config.yaml
num_hidden_layers: 9
hidden_size: 576
num_attention_heads: 9
num_key_value_heads: 3
head_dim: 96
intermediate_size: 2304
vocab_size: 32000
hidden_act: "swiglu"
norm: "rmsnorm"
norm_place: "pre"
norm_eps: 1e-05
positions: "rope"
rope_theta: 500000.0
rope_fraction: 1.0
qk_norm: false
attn_scale: 0.102
bias: "qkv"
tie_word_embeddings: true
parallel_block: false
init: "trunc"
init_std_qkv: 0.032
init_std_o: 0.00617
init_std_up: 0.032
init_std_down: 0.00378
optimizer: "adamw"
learning_rate: 0.000531
lr_mult_qkv: 0.4
beta1: 0.9
beta2: 0.99
lr_head: 0.00436
max_grad_norm: 0.5
warmup_steps: 386
schedule: "wsd"
decay_fraction: 0.504
decay_shape: "linear"
final_lr_fraction: 0.0
batch_tokens: [16384, 32768, 49152]
max_seq_len: 1024
doc_mask: true
z_loss: 0.0001
train_tokens: 529700000
max_steps: 17594
dataset: "wikipedia_en"
MLP neurons of a small language model. Each row is named by its layer, matrix (down: output weights) and neuron, and shows model dimensions 464-559. Each number is 128 + 24 x the weight over its row's rms, rounded and kept within 0 to 255. Numbers have three digits each. A neuron's up and down rows have the sign that makes its largest values positive.
After each neuron's rows, "fires before" lists the tokens most often just after its 100 highest values on Wikipedia text that the model never trained on.

L2.down405:165143121114163082151123134132130139129142125163114184130131137136097135088132112131098085121111118105108166141129110128149120136121109144104135121154120123129133130134133162177129134107157114102139150110118120156133148118114151150158114140101136137139109106109160138141133104164105096121
fires before: "s", " not", "E", " to", " the"

L2.down358:116156087107107130107123104130123146135109155141143128153128122121127151151135119101122115166125111146143159113151140139114120102118166067139113137127122107090151109113123143148157129111145147130131159124107087136131176127129097133127110143151134146133142085127151144097175119118157102136
fires before: " the", " a", " his", "\n"

L2.down844:131088134105125113075149126118143128129114113114135131089118078139194133116134122156104129163109136125108147142104108130124065122120108180149152155158115158118140143138120092154120127124119118154103113097146157115154101109136136134115139134166131154133174130121103167129124112146124112079
fires before: " the", " his"

L3.down902:141089155122100153129126157106115083151130171119145101157118143186164112076136112124107095124135080106111090127179130088106137096167067116134082129143158133142141132163100148101089127111150131159160154131144150124136131112111114099113150135133126126157109089110097106102110130134111130174
fires before: ",", ".", " and", " that", " of"

L3.down2056:096085096140115111107128151131121097164137139088143131135130161128131148158118103100157142091129129115129117101114122099064111158125101183161147139162137128157124130096147157123163117130100107115077149114129094094155126127108157122109116126148144131159084105145141108130121139108131109057
fires before: "\n", " |"

L3.down1892:155123147125150103112115164163091136108110154131124123148125113148146113154139125123094108114158121145135117120144113104160111133103122145108169102151115103140100110145091166141048130130104107122136178124091104141114139175140165140145190119145121154150095133166149137121110150173128129115
fires before: "s", "t"

L3.down566:116114129138115128128179103151160139106129141127096148092190100168135105125130144130171143119127109104149136177123157123126122145067120127134135136130161127148129112145155133139140105139098133111143147159116134136146105155107158114116135116148139129107139139144150134140158118159113120122
fires before: " |", " (", " and", " was"

L3.down180:140161180145111137141154155137121127124136119135131119124132128187111103122130083137105135114143114174062140172138151136130095149173128139110130130098132172104144121150107135132150099112109130157120146124136111103100131114115134169139106115145113168186133111188131127120115173141141158094
fires before: ",", " he", " by", ".", " day"

L2.down84:135108134118135156133154111125116156144115107122136130089112107141165170104142143116139107107149124127109144112125124116120103146106147131103113146096097126127126129135187125124123156111106137105132147101088145156093117133123138169137109157166117099175098130185129125131140170149140098133
fires before: ".", "er"

L2.down1299:126120103120074121124136115165131156105103074117159157140147113132141129108129151087128130122172087118150166091088105110081142080067151156163145142154146089157126123169087108130117145153160126115123123165115134110110138117134117198154135143107163125127078119125145119140120163109195104187
fires before: "s"

L3.down1340:120111151168168107127128138178149135101167107144085114163108158121130126135178106109120130116157104166049109158172092132094156153117126127099104072123160122115141145127130118109092117145133172113073110102090131127146126118117148121118130097067136148116135083109154128079120165140121135132
fires before: "\n", "---|---|---|---|", "."

L3.down1500:116132097127118117152106140104122138115107163139170146143139126183151059135116146148135102144119081148119116131128103119106145169075100132091139154133087098106094162138125147130134145127152117122170150124137117136119128139139138118146171188159147136118071117114165110133148130162091119125
fires before: " |", "s"

L3.down2055:120168114129108150098125147126143153115108139090135138141118126149164103081102112155125090087153159107083126144136115160105129093162080134129105130132148135149140123169110120120121136130143122116133131109156146103133109113085092134151109178154121118157103122136140118094116182090132124130
fires before: " |", " of", ".", " in"

L2.down893:143117108130081122123156100125101141126116127155142134120134185152115084126145156117143118084162119152114144096124129120151125125101099133136121108102147123123115170106138138139104110130135116114134111134100106157129104117096132101160128121122111116109088160094184126091110160102148118138
fires before: "s", "i"

L2.down1912:143094138089163074118109125154122115134104155151133142115139120117153172125104122136161147131081125149106118121173140128093135108101096140128166114148097139093107115154128125120098135125167168172138131149123080133155160177152167182142117148185115114105155153148157111132092163196113125117
fires before: "\n", " day", ","

L2.down650:118156121108121143113131101108127121133098187120134143104098074118107076138157120090119101078117113146105067136150084100167138131075137055155141155175122130109148121099131125148088129123126153134174162166126100125146118127159108128095132149133146176071124126113138160147103099155105157156
fires before: "\n"

L3.down1005:083164124143130126161166099145152079145165157091166149121142126138124105149159140141136114162154109126111130098139130113143136126143109137101167139114158150100137111167138136148166112113103161123102150124118142104147098128133153115135126146121109151113170131155140156119141094171116111132
fires before: " |", ";", "'", "–4", "–6"

L3.down931:116121146150099145157111144142108105108111122132140133133123118144160106142133121104137135128146158092141158120182142121129153158125109132136181125161143109125094149128165136117155112136100119148100161148112104138090144107104132125108105137084137156139161135139156117161108159125185144134
fires before: "s", "t", "i"

L2.down1422:126172096157132141134092096195123159129147127128098092117124153107122105108092127174155153094135091152108104125158111126120118126135119130155158140153130124079141123135151119126076093120146131163123102125102082127109082099124113115125141102117125129122161114130157154143188111124145150141
fires before: "\n", " |"

L3.down1469:156136131109167160149137122075189100134096161146130119107150106124130132119149146089149148104127110172121134138121115122135134157125173092118139148155095151114095146188119117105172152088150146150130123141151184139130131148135144130121133144143151112116113133168133123118133148122121104111
fires before: " |", ";"

L3.down224:155139139111113141155137140170129116137137127138138103126097143168159098125143114106114144112133130137075114147130120127155093142162131153089101151165108121136065134128128135114148104120136079125117160153140141161119141122147123193070131136125146105123107129190120119129109136137132112111
fires before: "s"

L2.down136:134155120142156125119125112114122129131154139127171130129135167127086132123137126127157108123099110172142128100193108138149135134134152092107146119170113153092085150163134132152109111136133147115133169123102163148159124147132096125173140159164118134116110106165127151145125147119129095147
fires before: " |", "\n"

L3.down1462:120161089126136119090161149137102163137140130148068116092130145178154145121138113162118113089113148093154113126134122122110084112123064088124106154127127106106139131138141099144137125077168145128135121134114131149113113133141078128145143110115119146091115138132091140090144142146124119168
fires before: ".", ",", " of", " to"

L2.down1933:116149151137126137117169135131126132141078142122113110122123098116106097120102153132089115091160148137102132167129101092192119140123157127160146147127166132123099127097145110183082128143131089134122136169115116154132097160153126123126129139094160161120118166105100135127075138125152150119
fires before: "\n", "s"

L3.down588:120109163095110154094104126115119105128124153158088111139093172145143140129159141148108099121124101134129139150163110133124105102128155126145128114180126106150111132125099126117163142088123126107112083120094132107151155121131073124169124131081116148141123111149152103106137096086140137138
fires before: ",", " in", " of", " School", ".", "\n"

L2.down1018:128111178126110091139131120150138139144097092137134158161128041086132137150132148109128141165131053131102143129132117118092119152152128151177081109140120161139116155151129129138095135129076151147169121103141106116155142088137171118118133151148122128107101120136106140140159135111147133135
fires before: " the", " them", " its", " his", "ing"

L3.down486:129111120095135152131141113149101169112184153128118122150135169133140102133131148130166136099130065104141175154143162114124149118115129158114145127142113158114135140138116108106129114100124127109138158072122122130107080123140098128139107139201131159119148096142141106138124139122123154154
fires before: ",", ".", " and", " in", " to", "'"

L3.down1820:127118155129111140140149140126139160094139115139142124145107140136127154152091136160092124102115118133131120128143151151115078110086112122111104151123153145168139126185137078095141121114099154142132125159105152164134177120104076129136154147098113136115107101140136147143111134139139177140
fires before: ",", ".", "==", " of", " in", " =="

L2.down101:134145176164071134112163118107154149117131162095135147098110087133174089086145106141114135178118106120108134163113102123075102117166087148149122153191133148084166145123128114141112164115083129131095119097128101139146135107102159104118127166172137180125184126108115124109154120145139124097
fires before: " the", " his", " its", " them"

L2.down564:098126138141124131126120128124119098094107144125126106152117080125114106133195114109100138151138128119149129125133084111139129136128146087150131093081113123120122115149110151133126115123134129153175140134125082118082121078105111100137135106120111118136118113168085182149168108120155094133
fires before: " the", " his", " World", " its", " a"

L3.down1996:105136145135119111084124145129105143142142119166132119135167150112145094139144123127105130106135095136128113130167169089133135141147073139088180133124148095100107112126151122100110125119129086135143144122101106142110158118128098143109141150126177144141144111124111100131112156138151133145
fires before: "s"

L3.down1436:142104094139143119135133102114104096152129151131147105126118117125167145121101119118137137139120141144146106131139138142148131138139133145138163114126137138087118146140124114121118102117096164121173131117073118070157154125124124149150123152131160132080139119120144131158085056159171140174
fires before: "\n"

L2.down489:124145117152099141159122120131124136133108116119143135117145133099109137111126091135094120150130113122110130115153121083143142130116112164154132156139111115114151117069136097124120063122104095136154141163083107152127147106106124111136127193142114122144105088079090178140106158164143168109
fires before: " |", ")", " m", " km", " sq"

L2.down1553:094116142128101152134157144135144132108115121152150168099119158118156105093172123104134118115137159124124093150113115133162139129133104093118168119147160128122126108117174128100125162119097130137084187090156070102104076128119140129114141150071113128116144120116103104122129125129121122142
fires before: "\n", " |"

L2.down338:096133115094116102138165111089141110139156137101124150146136102117144158171086139151094132144137130139123117139083115118104152164118092107125128133141157130154114135136105106118168130149161107109101170112185121153135105157135155114110115103078088163151151124133154134162160107125139112131
fires before: " |", ":", "^{2})", " zone"

L2.down1017:103130148081154141096149117103107126128119123076151144156147107143117099166091145130111106154198114164140133155122109134153121119112125162140147127126133108158127122111167142079121184103127156127069112108134085097096112146131141161121116122151147158160105123128084139154123114144117149070
fires before: "==", " life", " ==", " and", " in"

L2.down2053:126097127131080111121146137149145109131094162157101108084127124143135101115086079146143098119099145120113124153121128125124126145123133110144145098106128104116079101163130108131110110135131126135141118172116145153132103114116104096106159111111141110125094169131112158137164119147165112138
fires before: "\n", " |", " is", " and"

L2.down1727:157087089102163123151144109097141112110069097160110107159127149109142170132088130122119160176120125133112116104109110138113094146166151130141156151162121117081130100117128124145116116121133142151139136191119125128129157128145140136110124138138185164147134133107104157143109104148152159081
fires before: " |", ")", ";", " km"

L2.down298:106159133168127134162126131105111097131093149121134116150163139168136125153144167111138155137116133110161069109102124107131134120119149111133120139100162047146138062109113154107153129099123110110158111091084063132172151078139098142145150148113159143121142118112131163094104119125139098155
fires before: " the", " a", " by", " his"

L3.down793:106107079143134066128173136118131092098099127088171153161113123133102155089146120108084176083135130159110118143109163082126142136170078115096147115139174128098077149077132133115115163136131083097110112135138100145087108155156113109134168146135131113116151133153154135150121143099109191065
fires before: "\n", " |", ":", " Center"

L3.down2297:107108150115163137108122109131142109119094148113124157157141171138136126107110145145138116113157126145109143112141088103074151111112139128111149139167123125106126086112142105087120148122156111124129125116107106122114127102118110145135123139125147158163161127150140115075127152111130152096
fires before: " in", " and", "==", ":", " life", " to"

L3.down1951:113150124157118115140105072152130149088127154140133165148120142146118120094102137088181185119133095084139107132116146119188116141075096138135131137099098125131126124143157141164101109127154104104120154182090102147143149103145130105138115130136134214116103130081126153149133089150093111158
fires before: "s", " of", ".", ","

L3.down2193:138111113101127112113135136119101096127145104131112134141106104126122116142101119162127079139167101153064111114141126105123133121124109118090123106182126091154116162148118081155116136127158127079161124072092101140121139118131108110142125089094131163107116113122158131108148126101131171095
fires before: "\n", "s"

L3.down1377:154157124083126127115127120169135128153147113125112117119106163138176094157140129093109142155141123140091116095154158139159114137082142167113151156079101139081115128141178122150090157147146089148150100140146142140146121102112115113142113083132154128166142116144117109155141136151130130145
fires before: "s", "}"

L3.down1460:143100146111161150123120144131154156108136094131145178123095098111143123130119069159134077115135131103132169120158121108120111114088106112115118111123106145122089119171153132163081133098154151104124159107128125124144133121140109119144116119084165155128118108137111139149101111141127146119
fires before: " to", " with", "s"

L3.down1213:106103163120148143175100083130139135111097107097155156161121132082117118117111148084106095127129132135127126141109125098113116138117128089120140145124117106131134102124129143118122118144159122128126103118135047112141112112119139142159169130145151159139166135114146128121122108145104108098
fires before: " in", ":", " on", ".", " to"